config.toml
n_layer = 11
d_model = 512
n_head = 8
n_kv_head = 8
head_dim = 64
d_mlp = 2048
vocab_size = 8192
activation = "tanh_gelu"
norm = "layernorm"
norm_place = "pre"
norm_eps = 1e-06
positions = "learned"
qk_norm = false
attn_scale = 0.125
bias = "all"
tie_embeddings = false
parallel_block = false
init = "orth"
init_std_qkv = 0.0221
init_std_o = 0.0
init_std_up = 0.0221
init_std_down = 0.0
optimizer = "adamw"
lr = 0.000655
lr_mult_o = 0.783
beta1 = 0.9
beta2 = 0.99
lr_head = 0.00594
grad_clip = 2.0
warmup_steps = 448
schedule = "wsd"
decay_fraction = 0.313
decay_shape = "pow"
final_lr_fraction = 0.0
batch_tokens = 131072
seq_len = 1024
doc_mask = true
train_tokens = 900600000
steps = 6872
dataset = "wikipedia_en"
MLP neurons of a small language model. Each row is named by its layer, matrix (up: input weights; down: output weights) and neuron, and shows model dimensions 32-287. Each number is 500 + 40 x the weight over its row's rms, rounded and kept within 0 to 999. Numbers have three digits each.
After each neuron's rows, "fires after" lists the tokens most often just before its 100 highest values on Wikipedia text that the model never trained on; "fires on" lists the tokens most often at its 100 highest values on Wikipedia text that the model never trained on. A number after a token or word is its count.

L8.up1681:432492474531501476545459514493539501515489545539510563467511511485488576501472538498526498456458466473463555508584512492574472530515454500527490512515446498501475511519523544537477485449503459521469464480462458451497487522534509418522546516480405528530568491500515529576411497569509491479491477532472494539503429537557476395477491502474509437494571504528545600499475539503559497544482478515557524529504477450518434464461491508438505411517490500507488460542562569537493543452527463486496488493537544475496621417581570433530502490479519486581548504417512512538473500454433517478472560513517480503577506523447499565464545456511521507447517478538487507523506519495520546518582493538584571520535481495489538508495505400545525565451513544553401492506496440493518449496456504
L8.down1681:492453480451493476519471598493479488416398531505505518457496508577538488550480527392520431490560504485505435445481466500508546538525503537473504499502424557494563522499488490471437500546564525541482462539463386512525474550513526445477554563470507522478505443415495512586550572493476433451439504510545533482455487470492466530467499466497542468487557576480516472438488543535481550515444462538483510584555533515444541535480480479442542489486498521531528480484500447507550492522558485491503470500517559480571533487622536517487527471496525451603487501488529509487490477522494527565468554524498475495541524439467586504451595550499459480510520516511550554540431480514484503496479545502522522496552496475402581507561521540452453529441521559512521446521466548539491493553499492
fires after: "\n" 55, " 2009" 7, " 2019" 5, ")" 4, "|" 4
fires on: "|" 51, "–" 10, "\n" 5, " |" 5, "," 5

L6.up1212:509507489515452464532463514500530423413529520505563508487514526484467523504478533480503497531458561564490615507466442518483503531427472593520474537514513518529463557558489516523463535494501444557483613495554476526418459522602493481579501430434500545551447553510502442526585533443479545548462497533473468532522458487513494460476460461420494531532479497562536463465439552499607435548476478445472465507485491466508533521564556502522524538510484467496505518480482516440560533480467499498479483478448488516586532479504476569556470540485547533603442436434424495443512535429486484544498529498460587507536525460537541625454481521523540564551561514496529539529459460486500550457497555538459513475441538489512484497492530494505491513497485511530494494494530464528489513449540519
L6.down1212:447478515450571492516506471455527459605492549479474528474484510583452484545501496433575508533493463454443500552519519504519439556569482508494537462481517515522502493519533478526500452495513451453514470561485447488483525482466401490502415537535481494551430418465457499521489436557456465570580513454470489477463526430464491414529568512442483482559507515525482546522513546528456519470513485415583547503512511498472511513503504485562470503497476523486417603569548501413471568465500597508534516488548503461484465538548499517489479488547478483368473558573511538471467578496539488489527550483566476476510532470477488447530518454511485470476410495448524569436545496492512458505470485523443504523429474453452504456544467559479516494475439478524476462486527496486493550570533477
fires after: "-" 59, " (" 24, "\n\n" 8, "\n" 4
fires on: "-" 26, "La" 13, "Sh" 12, "S" 10, "T" 4

L6.up1261:514469528479533480510533466542525529440513499548481511528513493456412522507549495600440536582560565482513479472532543466436485573433543523525559467563506559543480510503531572538472596550521524428399455435583510568590491527488528364439521556493497515440457531547480510512483556499491496477483501448529507565481511499468468520488442491490552543471524507558518480503432463576548480470465453485556522486544480450522523487521513530459470512432474496553503416452472509538511520538500556482581503483543461459447502422502535430449493537496432522639519411545505487471470568548475631587545524407548554475504489534463472494504543491521489537535575508436496515552594599514500534484509496533484434509497501470449470527516526531497501468513471509535502500479459424549382480535476481
L6.down1261:511483534472534404499488476565502540530559532494488494572477521505466482536458510475472468505440528498475516459530512533480544492585458581489482469463503466501525570510586536504516575531526608419527479548531480526556499445563509540516457498411562486552522466563505575529494465545457450523523430456517495531453460502408470489508523486503530534595446496553519573537457424440545460515583444532512468472543533519516518533498526453481451462541533521510425511483487541511448493467582479523522523464518496522519470505505617477429406561487523556491469532465495464434456540536486593463444445506483468523476548399421479472542494540524534525493428477464449478462430545470538495483516457504510446512481404498505631476497543533528486519527509488435516463464520501559511478536464520
fires after: " |" 41, "'" 12, " hold" 4
fires on: "  " 22, " 0" 19, "t" 6, " (" 5, "s" 5

L6.up1226:474528542487528432464513537483472480464496536524461518527613491493503521485503568504508541485502503533430467543433454529489451500500549547532505443480524443578452511603523453498521506532444515462544431484508452560483479487471465483518518520492486437545544479537521475437512434497493522584498490491458509523491469526512435457523497455503447527562486465505546570536492547501443518573457489519530507485561491451540524466470567525431380446521501525466428512517452486509415523464567539504498534479595499480556538525410466492586499508453523499502489460456423448501474531522422486570460525551495465579602490478485494556501482480497520473631426480463493512518563491485506485476517497513534478520517607449509496497511522413545474495499454508512473524506464421536433522568476519
L6.down1226:545576482504537495502466507514525494575507476459520553437458460507500413499522527534481515510494502516464486539460472547405466510502591470424543448490497511511513554544518514477488540494535487547414487532491490479517497460522504528496523488482540538473494537532454420481466504535484514496513478488505532497479530521534483367414515610507497495484533533550484465464551566532550501401487514549522461444472509499601494557476514476472565473466513468468585455476526533555504511463453537560533513438500515501523527468514591493453458572461479532520485491464490573526551557486516527551588500504512567460549495446404538492487451500454508438535459523583486516553448541495428481489558506517451501511503513429499566565525360526573444477423527553483457503559480505522506534527471514
fires after: "|" 25, " 4" 21, " 2" 14, " 1" 11, " 3" 10, " |" 4
fires on: ":" 49, "-" 27, "–" 10, " |" 9

L6.up1102:520535433560505561532502525562562482489553459559505491419434485490544499539549486511478431492473519517531427455587485546513463446552497521431519573563470568530518490521528549521530490466501494457495561473510491534498477464539533487487438504387423492563531532505432480562468525531501491481467515528465517528550543507503493508536472503507526470575517489484557478497418544518486457543511426431454469526479453499542533517496534482415510532507512472442472445604535438568430472499552460468548419563488524454476496467538488441484487523545448533486484473505482497493540450488440502491572511491477454487532535501503461486505398449541540477455446473533483521513534533532487510487558500557502532479501487579482454563520534419520523490485508446500493459548500456524500492481484524
L6.down1102:488496533538575472513509609549441468537514439496528461544542563430469510486524536491439561505501500625459508507552500427582522502536454489472496513481533510477530516571465452539531536523567547508568421440432477513508451514547484423493520522529478479509493454625522522491483555452451521532474512456461400558461488448453486453507518443569527445530443501538447520555476483509391542429552504507481529456512479453531518527414483493487450501480413502457509562458458516454477452445511559536562490503400473498524512554566492495524526432512529377470525443471486517569486491505498504569459496514534544488500549428505543568460509428555503493507534503468502550499427507500535498471513493414497532507508461520463543554492526490499589521514499495498465535550509530469519516472459476
fires after: " |" 31, ")" 8, ";" 7, "ov" 4
fires on: " |" 51, "," 8, " 3rd" 4, ";" 4

L8.up523:473526514461545493503517533538498608496549542470494620515498413417572444530538488534495492449544515406506554505546486479470501606475461556488436492474494501504438454551519447546472467545498497566422496535600530516470517503493455560596453444485556421471520454524581500467534627453467446484491595531566437508512495500527506540431450461447537467470488475501486495530561583496507478517542513471516445545499501546547495453531474537483505468496504516493528537442423520496546495513540520511509539427546475467510489522476481528551543594523531551525537399533478506436461499426477559547507583474500529557482525520514442451463459449485557492507448512514455494544611485535485461421458551437516501520538509513563451449548519493530549510495441490521582532406429503524548504485524547
L8.down523:531517497483512491499498469494464465490519494486546455501508477512474503523530612480501517460450510513506494507509566532517501607436460461483511589500490493545563581496457509571421473523531482464512518517524357500482512493532500469509534529540514527554491482466505549496531488519488494515529475474407493461630559487532442546562481428495418454533464506519471581436421491561439485498498469530511498486495504524386567484499450494528494483504543439551470497538493584526551499457485528464504538531479571569551493496499561481464519446496493455438438545460507471541526486576528454457563524425509480471525511465458531519460518541483526524493501551498494529561430527537484505497500528550461533489539540478535497572614427554484504507467468485526424460544555464451459525494447503
fires after: " the" 30, " a" 21, " an" 4, "a" 4
fires on: " \"" 32, " (" 11, " p" 8, " $" 7, "." 7

L6.up279:557501533478544500473427492495538493468455532509479464480468439459489528458551515510444553520472514478507455462482460480461536488530502493487490543450485580495480492578451507469549429432524487476515489521501498539508466517527482538490533443523470450538553520457487515542554443528488561436569432537517517504492507504452430499526457517444513516468483543476491478523470605477558521480520477480523424428503547557577578494478491495480486532465516490545525384542433520493530547446520460476488550474565473502441516576469560475556452520485499510505448493531441452461483450456530581488532551457495507518538543506500517564478477493466498478557490453464513466531480493478511536451535516495473507463520514524433462472448567416503504583570528523444520535496478517446441491529559592
L6.down279:502465513512394529510466494426522476484514486444469527490490568537551527499557503498503472511436480491547567523457500487513473450396524478553526504450559521554454517479527554531485570561519580476564470477440492514495506511525510466433521426525574552483466458520532473550601548503469494589491525456409478510514499422509596453490485453493479482483487447501402518492527472510524485494487549531485465501427461474511439469451480460589522527472451543500471555492551526449393461483445474478505476436511522470488568576559480537478496448536533456474574515519469557478527523471538470572555464467562526449441483559521517490460454507478460548545500474494455557536531507446541474493529535552496545521505529556507465590556499560549493473498465499529573531544517468477549526549462432
fires after: " |" 23, "|" 18, " by" 10, ")" 9, "=" 8
fires on: " |" 27, ":" 12, " World" 10, " European" 9, "=" 8, "  " 5

L6.up1844:448449578543548499506505521439484539500482524502471556445480508538498529476473499555551422509499519455469437493571508488481460506481523483480484478557481459497453488466491572521493500535449557538463480488508494576454460444519501451553505494518504513470453530513477493419496413550523517505439510509549532512482444489600429537410502463470509518475533531527514585504490511445490462491506449516499528563481473496576521438476526497443449541551516474454490524518529505483538509424442478436507518447450535523511502468428497530471542429544449535531480518508473434518484509423475483544477558466516499569459443516538431544463533520471500477538444544460514491558518508473495436528465539539431521477503491533462500530509485430502420528512475536466506490490474473495422506542437570
L6.down1844:474515478444534487560478490490561484445515551510482526547436524492518456495577462515558465559534472489489491519462467496432502505457502492472529483492526444479624456469579559478513475468441473465477448547409533471456496468528440441500493499534466532417487513494471491513543450522545557441598455433449505475494501454547411410494484498544462597445519461514467523538454534490464508468476488462481501501476501420481547508499467503511483492498548493488478562393453496470544517439488465553389488545503457499504468464486551445552524471538482529577565519496504557499535490505530486521530578438545437479483458541544485539446553559492564475475515462605527504506557503479477447504501532551446476475580526494554464453496459581453449490422419476533471552570425494461474471460538509
fires after: "," 25, "bi" 12, " an" 9, " a" 8, ")" 8, " is" 4
fires on: " a" 17, "ologist" 15, " American" 11, "," 10, " politician" 8, " and" 6

L8.up1334:561515513521531531626560498423585506498494502508493516507539516506563474450474477496473519516478530506482426500484546445496488448530480507423500591482516539569476551488475655514539471485431528548574449485516444448464492541532469528459529491488469504551509533402568496566529501500470546586536500449502523457514501502485513489473531480450506572545463539515620468517488569502502501524571559544525505512474479513484470531487549492489466541556516497521578425455503475558483505549452418486501584479540488440523509536535530479543570584427460492460549448501476503475543515496424478450596480542504461456574503524487495519506526515509512587535508455544549513495529505508531563504467455517564512460536555520420480522491469449491506533506434453524447423515482515501514399516467513
L8.down1334:513562519513438489520466499510476511513550549517467528511492485532470451436470488578551567574444474514516462498487433594490509562536449449521495486439482498531515472469497462457505556431507481516448514477484385464486477535459491474432533591477503470475468464544499502548539471512560547481560559526530546530504495549546477495512516521541477519496441516450424505503520499498447487545419532425456528575478550457504541508495492577461581494472475586433515562456506521522490480472525484460570499529499474520466491509464551578573455533444483503428428527565525531487545498484509519468448476454526541485486490548530522494533491582521491486460516527576467451535449468525448460512430553455475421570493472410518479504536533465572489401529507555535501459467463504552539524477459542
fires after: "\n" 33, "_" 7, " 2007" 6, " 2008" 4, " |" 4
fires on: "|" 25, "–" 23, " |" 8, "-" 8, "{" 4, "\n" 4

L6.up124:471528423549552437524423614449525578500493563481510508511518423504521474506547539530491537567478509500477439474528433514516457560486510491537506513484464545528525553478485562473509506530437531576448479580505515548427531453455547568511501524454390512503414497567523482535548558454511487584488496491509476515535488554509526532564551481451447548463469405549577492508450500486503473505399458505500496495513512492599446512517520548426458580458487479481574543499513503522567474491537546466433467455507419450515505502472517501537502563524572460543512540451499519566514455422430545511474462572506543519514473480489465505452484483529528539566477520460527420503550475484464479435527482535509477532553533480510483458444515501456489545430455446538469481534498434534482414512520516
L6.down124:511471531472515519441491491535499456554550486463500510498492501498492476488392489580463487504527499546529542525486533500474518557496552504481502376487500541503413466450466445486516508561534474440464529474419465476460485535463469624585430463480498454481516494565502516522559486563457532527514473526496519466545479519470559564499456455467588489508520468495544499503484464544467439438523460433540515539491494537516555498523514488475489563530461503589484527449461485516548403537551537520455520548533465497448512522514457545520476536530542483527518509494477516481447534545485548511507580447463447533611449526534567468589483524499490432451509454544453511483470475516513482502536524482489491522504590477555496544522498534516474491511514474426548429502510514501455473528460416
fires after: " 0" 31, " 1" 13, " 2" 7, " C" 7, " 3" 5, " A" 5
fires on: " |" 52, "." 15, "–" 7, ";" 5, "L" 5

L6.up1510:485513571495500492509485465462586458431473496477525455504502535462553495513503540499466468557408567464448547487532471567449521525490528563478568572474444507549439480491454517509447552456461503537538563449461472498490467464503519452526478456510440529524540498582564461543588580477494580508510425549531546494448485530480582467548473548466546482456438467538556483495455532492570413496506475494460469529491538517509512508465522559501464507484489460539570471529500486469540550500477446490525533534587579498545555552487510503590482553485487533584492494497440461488525477479442500491562517423415500494465493485535484550518574523535472550537555489527487500513514439456607543525496482509476515501494511481497489508496504531530486564535494464637450502532486504445522484499555484
L6.down1510:489462473491533551518452555512475452498570529488571435455540476465453490444502421496508495487527501555486463476510485521466512455477546539501460336478528471476494415553519499470516535492560471467523476529574533570560540492458467562504414482466531460458496503469479467542477469477539492516476544496540435441412505529456429517475591492479553558500436579508401537597517507500396539443474447493543564498443516500516508493482436495547449457509514548501508456500481471492510550495482490494544527485502491475506441526568446413522519525516460568501464549553460569453461506510469564502497464484493498521521509550578534464509475492462524507473489493524468616486470475461427472511569515472492498545511472531479479430482549512478470533402522516456519480525567516541472491580407469
fires after: "\n" 20, " (" 17, " on" 15, " the" 5, " under" 5, "\n\n" 5
fires on: "|" 13, "-" 10, "G" 8, " September" 7, "ce" 6, " August" 6

L6.up1348:555550574470543489523547528491534532511483540491519518499460443539474507524507475510452458455496461514574464515470437478507456512485479463484458574506501521510554424451474534433546573486487486501498483538494483531448514463564481476534543492528535518516469494381470495486555452472471504453523496454605471531485482527567511493477459485491458479458469580557522489519505577395567475475427486501494555575439526502466459556531518542401489543501490458418523481520493536538521530490455476524504481498498543485502398524458484481548476508491527545534457493504466517501482485491523520464518590505558497521521449496538480482520486488478553525547533475540520470498567476483458505477499517580473466491549568516503511511376494505489520520478396578589539525551526515437504489506461612
L6.down1348:456483516475473492501447498470524444473542503495537479524508534404518522452479529520474485534457495435574493504487483487443516488484484518540464516497516571471487471543518570543536523545485496514439516441498515468467490506486495513500526496563599485491535440515532547492520542578492485479523500470526466452468513547473476587572542445531466555547485499576523460492521506557472551510556580490430508563501493513487428540514484533488559484512493549475510502512430540495519397494472549482501536533469541550456503583505468501495506571436497475458541513520458578545497551502504474484543529453514496437569470483573474504471515526513459521487534459465519513501484529506505467565569417529488499493545500496514526468479539560506477475550449462537500436433526436518551446559504472
fires after: ")" 30, " is" 23, " a" 6, " was" 4
fires on: " is" 27, " a" 16, " was" 14, " an" 11, " were" 7, " are" 4

L6.up50:509554472459474520511483543507515457511533513504425498449526451479485546589487536513446480530490505521537512474561533461506455553541378525461493551446473492469498489501472476566534457513493504535512476473504502515472541550581461551488541534470554489501504487467523516528468477494491533523494450470453545544512489535444515476507493455502486584472421536537504499548482540493485468483489517473535488529508472471519457460548480488450566481423457467489423464573508579565498486500516481495499420455583516409462519484479444428494554470494486545532521456539452481556516498444437559427646496472492569431526545513496505551532490492595542523504525478567490529538587549535528467463497431507498494541634565456508527520453492489562561478497462524561457514492500439497486505537525543
L6.down50:468492502567498504544565548576509519491494530527585457508444452502448548522548529505561506508599496510527497557548541473464517492468499531471550516515569514562535458461506492507512550445529508448485501472491585520545455502484438501530522505508475521440455518535473537508552516494538508549514467570497469499466505523537570551518513479435478543468479508503531465576462521399484478502474454485511509531563547534517482557466449422473488523515492541566528505469586412412509468499574570487518424442424508429530478439542521422532435453451450515506495546525512513442449439477496468450482501486496528545492460455505513474516585551516530540473457489463482450457516498504451459471401528451495472445450507481522510556518466551465506508402463512489438469523467490559495544509454476
fires after: ")" 35, "." 16, "," 14
fires on: " the" 16, " (" 11, " for" 10, ":" 10, ";" 9, " |" 8

L6.up80:502497534503511505564552515415432495478437459546446520443536472531525513498520577509492549496517516518468425535566515458529522485483464481497510495492478451500495488528448522480499471522500484516477486487459445560447459494515520563451439557531555503544491481454482435463447444523534495483438490541466574496481494517551474459487505480546483507502437476501517557486442572484471559495499443453515490535532463579525524550480530535493511576519477512481463538507480402518488474490557473478514504520445497349506543476522501487482543526419489548428482507512480527546483520461536479528513505494496473492545526522479503511510492476493524516493422512536514503450484508440491494424476478518536515470485526527560460548484557408518486512509536452520460484499481505473499495497506489
L6.down80:545491524477489446512492535475526508500504510498556464529445473487472454508508461529443533466564438475487488448551494441547472433521416466523454440524519455496492474522495490499565460458474498426528518538548478472524514493589520452552553482484497498464495449463529496472477532480441524530509498473511510474515559488461508540572538580470530561447534482530459468520435448534488480505434567484483570440508566557470529545488567452508441518481465530488484509462458471418501513467529512478512528485540459462514447506494454477504456475520502540457555450475460444480494554436549474548410512462519546552483475409432561471460492527451584542447567514500555506460491488467507558467503519415518546474583506467539455464548467497429541485555457467392460542524465481543513465428550495
fires after: "," 76, " a" 4
fires on: " a" 31, " the" 14, " an" 13

L6.up1498:545541465518529486463430523464560509438539513572545536509499551426473487517530548506527500585518583479464439523585442577486435553454473542575493531470506509556495482484461518531496524542510528519518504506512492541457530508508472506501439469531452475482495473531428509498510521454517471512452556482500498466549500496521600516482458504423537566519460478518540498542498539555480472475497482506575566426501490448460510559436497537436519539454513491525515476460519499521502517506535445552466445564530515423528441451481429477486551602498428516432506466578524542535475460510460476410462492559435480536478473519532441460467467502527478556594495470487469476511487515489513535540455587541561539382590532497526473380500554508415521492449529460484483465568450491454524417452500482
L6.down1498:531506452477432471540523405554501476497460508546486563526515514519512421492555553525434486436496539486432547470583505554499463543555457549515444585457581486538452499501462425506521584526545531530552442450530459514446506510516538541486429460503495570533489524524466461502443556494470497544502515471422533478449525469465458515602539552495624528524422562467591505536592498491493489569526492499525534488472516465511483484446541474548495523603557480509473490491504519445460470517535508525516522514545505495488496452510521569466402490564497491480532565513557442464514513457487462529461550575457410488509457489520455452529420509527440540503566499549521442546499443534451539521480492540517514482507516520541456518518510464484496428454479498451519518469481483504446510449536488
fires after: " 0" 19, " |" 19, " 1" 5, " (" 5, " Apps" 4
fires on: " |" 59, " 0" 9, " at" 8

L6.up742:465519411474495456555526493476509484487460468588457517446564514513546583599496486509493446524514455506464509504467526491482505480556538476519527482513489442565517472448467572484520548487481512511459476516531496523467462514482569401468482484491503482479463475574492559547516520519478423520527527587473547533513488538502466489464495444530504511535495453512548637531462496495540452542591489471563494524516461559556454510534471526463518558520420519445410452506469537527489457490415507472501512460520560465534514501499527524493465518579428495497474437444462525511422548487455460542499519545522398524484538502491424541526539463496462483468529515525506551536573539389550492506519380560448457438523531438594434461545544458464557501446571481598477606517519469515453516502443530
L6.down742:521558576552505458490510533452486574527439502524462520514538453474512517485529522565429511509433495517540449525511585503457440466464470538489534425564557492522516487498525520507521581497554479544501523490566505488479459478484515480489455464496511543552493476519441463469495552564536507475478523504475492546421473482484482470517489487501514556412525534453466537480500524499494408464547538435465471430479562522597489507436537426488519532500509596555477505513444453499511458423532445491554559444484461495489500503494514519465477553512555537455470494562540474499476491521537496509555440455434496502419476497517473448562548532498529454461498517508520443500504453463589436531542531442477494462467552513523407495512511527437461486498561524526527491485442478542499514512520535
fires after: " |" 32, "," 14, "6" 7, "7" 5, "9" 5, "0" 5
fires on: " |" 42, "  " 15, " 0" 6

L6.up250:509515492515493512478442543473536496475511521539531543526571454459475495447502489461491493503494491534437511495475447578502464558472484542544426530502483540566459589511439602430520514558507530585504505474487485490483557526531470537488494526505440463470460473572493505463535474499503476453448564485539459505503518529450485458539497443547449600528500502520513497506475501476501463538508437495505488482404480465535453504523472545517555470431475448512510543515468515520449430499439502516466560468516610471557563522474505447494466548527503457510512516480447587449454506455458466491527556534460538463539532475499473438524524536442483519619459523482512490427524392552493493489516422503564457536567473493521562429473559462431572545506585478618442549543500489574486569495538512
L6.down250:506477535508487538506418542457531524524492449534454516484518499524517554522487473442470500570477551534511490561524538493488484502506610574420528410531461494498497468564501453472529459515514460531497478533497467532528486494469477458479409552537521519415501482498493553548503559491416508524489409552508535561529505484533498572503548470490562473504490474487497534565513515506496574495484494528507517460497497421504467488482530538542442402520490491563494463487516511497547553562494499500497436487603490502507522537445538518471478521457452522500498516504536497493452502476481484472531531472496494552514487552523465538541461549557450493435501524540560461455412476488494469439500534578535521575561515584475453485517432480455510442503563483589488544504467473431529521439539526
fires after: " 1" 20, " 0" 14, " s" 7, " 4" 6, " la" 6
fires on: " |" 39, ";" 8, "nt" 4, "," 4

L6.up1759:505502508517517543595514499539526482497547487522485483478566509507446524493558492477508544428477516448469469471518510448476504492466452583465502552520462472539489515485545582497486470529515490527488524470496494580559461532551570425485575538511555439473478561544488487547557515538504484502523436541462482630514465470446487475459408418476514542535484466516548511561540495566561521459510411479540427553536541524535461519545482426540528556542479396464457524512529540506584498472479549488440476447508478493452474471508440494558522496511442514556508456565453525490480545495473520438545460441520521458458460504456486442416550537459538444526489472536518504554424522488591487524518454532528525481498509477558503542488505476511515512551480477619475476484412449525418506497515475
L6.down1759:478549526430519450496468524481440473498511434456471548512494477493460540487575494510452501481477437530511522496507521492538460495575549390516517498517557487482454518492469472427478535516491483600514456503521485533519463544553471507584477511496480499468531495516487444502499490527452466479532439400527496489499548480410461527522530504489530536474455551487526428505452487489591501512495557499524436473544527450516508517464515545517517580531501432384520470493450497488439546474502502476561509489455557449491579439446505508484489540495542522510465474492555515474521493548476452462483515481525501441517493535409463467507470603544502497451477542541531447513549539431543463563564516484507521542544452532579481518480468487473499509442560433436479512499475570517539486499459463
fires after: " |" 48, "." 14, "%" 6
fires on: "  " 47, " of" 8, "ed" 4, "00" 4, " (" 4

L6.up1884:509506496461475468557464552511507482478430650532491538479526420450549523499521533533491519544542551496508490497467491593518514488533493545530567573511508532538525457524517541457474483540496543523471493501610495537484463544465557534462436515504511497499516528496420457510515572492523486543489509423512470511526539530463510529499390500517552660501538469503541520561428555472533522485481528478485600446477494509487504550507478488439476460527421486525502506457476532428473509526478533569442476485520524426479546487554475441438502493515493505562472474512429515564493489505500552441502451480545560460527530513449500509512466503542511517480487483497503437525550533467511507532470472475529562436474442455438441492538521405550505489514541431519455496512550479486475445448452501
L6.down1884:449484457485471520475510513496508494520490549556557482473502481533466490541471479497464508499487547511510424528451535565491467467535549542537544474520490512537458576575511463422527508513471452488441474607451404481533480513472534501514432502562446490493484486523472508461499496537470497508555499441525491538492536485522401505563510530488474491452422474536462509480462478454448523506534528482489591571453465512471513518422449500502533476429531504478444490473493458452591527495508555460509467520450488546513581472432556526543501518492499396524439562456479486576545474629486509559507445498398497550446528517479454544570489456513458491494521484558493555523500471492504559508561499516549480533546423467560525506543451548470473465494478465465538469452547468520532518456523563
fires after: " |" 30, "  " 19, " 0" 4
fires on: " |" 21, " of" 20, "|" 19, " 1" 9, " 2" 6, " 0" 5

L6.up980:543577559483583514548499538523462495446533517498524490498499528501486498629588536519422453487496527512433544396540483484410508543485487532465441604524515505551456484500502500528454543447543494510485520465494450470506484501580470499472488469429458502462522479554490457501552569492545460460544525553478479532531403537435602483468494563438569514541478545508512572458468481528516448560501528474494451487533522536481533549538553528482477530500470561476458491487459513501510487540481533482525490402538607468498500529523491512513524520515503482574602477485470443516534512537474493500473487539467533516618453501471464449494516498593455495545530515499466556456517518479567553465473477528514495498540531542540443538543466508495450463506568533530490551574483482468421546471498479
L6.down980:525496488496486539454472547434539518529495502513510495529461485512502500502474446563477451441534474498522565437525445489482576453549490483547500484471507458508563461477512500501542493509496515533500484436476472484508452522459456473495466440504527493493448506501458505525565492543532466486581538529398536465622497483502475573463536509480470591491479513488382537389508471537421517483497493523478482570459432504481496514491523494534495435465526580464438520519508503423519527597426594536526582456506577443490464572486576584487547486464521500530526516561434478464542477443482458477497458510492544476478484460481453499512540513477452517470530432505496512511508572513489397475524582623505532484468489492489460500507386505490440527502458518467541468494510526508532560521502468
fires after: " (" 27, " \"" 25, "\n\n" 23, "\n" 20
fires on: "M" 37, "F" 19, "S" 18, "G" 11, "D" 9, "T" 4

L6.up1274:505540526473511452495480467484513508464463536560508528519483500469512624552548553472549504480518489488448508517552512590565491508507531575437458500443520484533452477503491493538501549541435565559469528493431506512498483517446530550460529481490549478511428480559526527483526503518476496542412511563489583477525463496468478471446453463425522512496562545478543599545542522519470593516454440492563451529484513527533531583506518502505570562568504526480473494543446481467520477466407496561469568479463501451528488558492525487479533493490509484558572480548479630479521527477532551468498525443491532518469516537475496475479498523420451493437470516472460491492476569465519519471518507528490519488508552505540502521513490441488489440533524516522500528493499488553500503533455497
L6.down1274:583423485527458471458545478470550534475402510504510520532534531427479437464558507485521489490463466567505468522553570567468558485556547547502568539552540532515489492506481467544540527430510538540537455500527416468573470494524482511539573543465495603523501508494520485551523422495465495441508448480433534425407488517536458432487493427571505417474521518510453503491467495471552416505504453517558515444523528493501488466446502480505464527478563493502583499478516526520485502509487487508475501490510504506509530441475506483493524497491508505538514481480585526491548477510519468443515420494474458507518503518493485486494528435405538480452486516431503492472485501556563562455508503484532560451563532495513595524498501466575546564491484498567478441494485475384511507430472484
fires after: "\n" 59, "|" 19, " |" 6
fires on: "|" 60, "\n" 20, "  " 7

L8.up105:533536439442476503463495487478486531503530500589468585440474476541472509528469533467575464519475569502527426536529515539457558502509501459493497485515424507538504510439513525499466533505486487486502560500474483482465430531472510436495541485525529543508526451516488524499518496470485534480481442539558523526508542479466445521501454516480524515476554460498571561478518518448449543472496471536475495529444436465540473517551538511493524398533534514541458531513454458514456499453497466497527493474480575503526556469481464461478490401459445468508473487529492504495494500481498492544536525503501471522541429539504540508535470578475603500499549493521496514516485476477555471431509488517501496559456452483534442525531515540491560477444562461442503490475469488568559540520519550
L8.down105:533448499509563527510484452540477442429502471550506493476469518551519578557472501514510573542449419505502585537531528535531533482530476422522534434522511445537456477545511480500585551471456560560454506492500488590514468577493505525521473467529476494520416488485499478475497527518426445466513545513520479458512505564500492504488466557509536490521535540436476443532497453467446487446564453519541486517605497468513550492442505456434491508531541545487536504506503429501475542454474478524520585513460482545554484457548497465523469547593522526525449558420549480503458505507454482533527531442582461522533498422502547510457458420573429564523484505461519457501480497540474566533512454534535582543557468495474525498511497457528451558519563438480465452482512518446509448412458488
fires after: "-" 47, " on" 6
fires on: "-" 53, "=" 5, "4" 4, "000" 4

L8.up1786:464504497520581486433519502473556485442451467511501503554447464552416548544501520482447472427529463466537501492567499529545513496491459448546474557526499537510538477464493494533459490514379477477519519476521454461509533483498501460514513501586553524517547499484563493443507538498497567441528546499483491509469563516472509471458517507468599519541522507597466535441481539450477534494539511521579499492471541374532466466517523495487439485366578503549394386563505534582489529442420457504530469443519540463547514508583479411510487474467479472563570494505481482469536489418479513461464527514511398533527501507514543478432523451510515536513538482522521492485487543497467540462582530550544578535456494427503478463510527508461499518479473503538470539502444517435515506497498553
L8.down1786:502515562494490491501483522504502510429529528455558444477528431541406514475504515487487499501449528525447582511496554459502544476400438574506530467503492509492521536493460514507429468556472414482539576464492419500493475542517534502509510470430467520525456460512488511509396555517557488506547516607504437580462532496528482529538509485443510548503449500426514465496481436393487505520492496543526498503476513573559513497536534488482535578441455464479471496537483475484562560464419509533468507505535531496546465414538450449441547536476502515473540491509530502478489528449440469480506495544552446526490463449481498486469487465532479484409477511588599511515490547480587489472620529508462505582494524511447541470542537518551521545493503515545425451538492516622507527521473523
fires after: "\n" 52, " 1" 6, " 2" 4, "|" 4, " |" 4
fires on: "|" 52, " |" 11, "\n" 8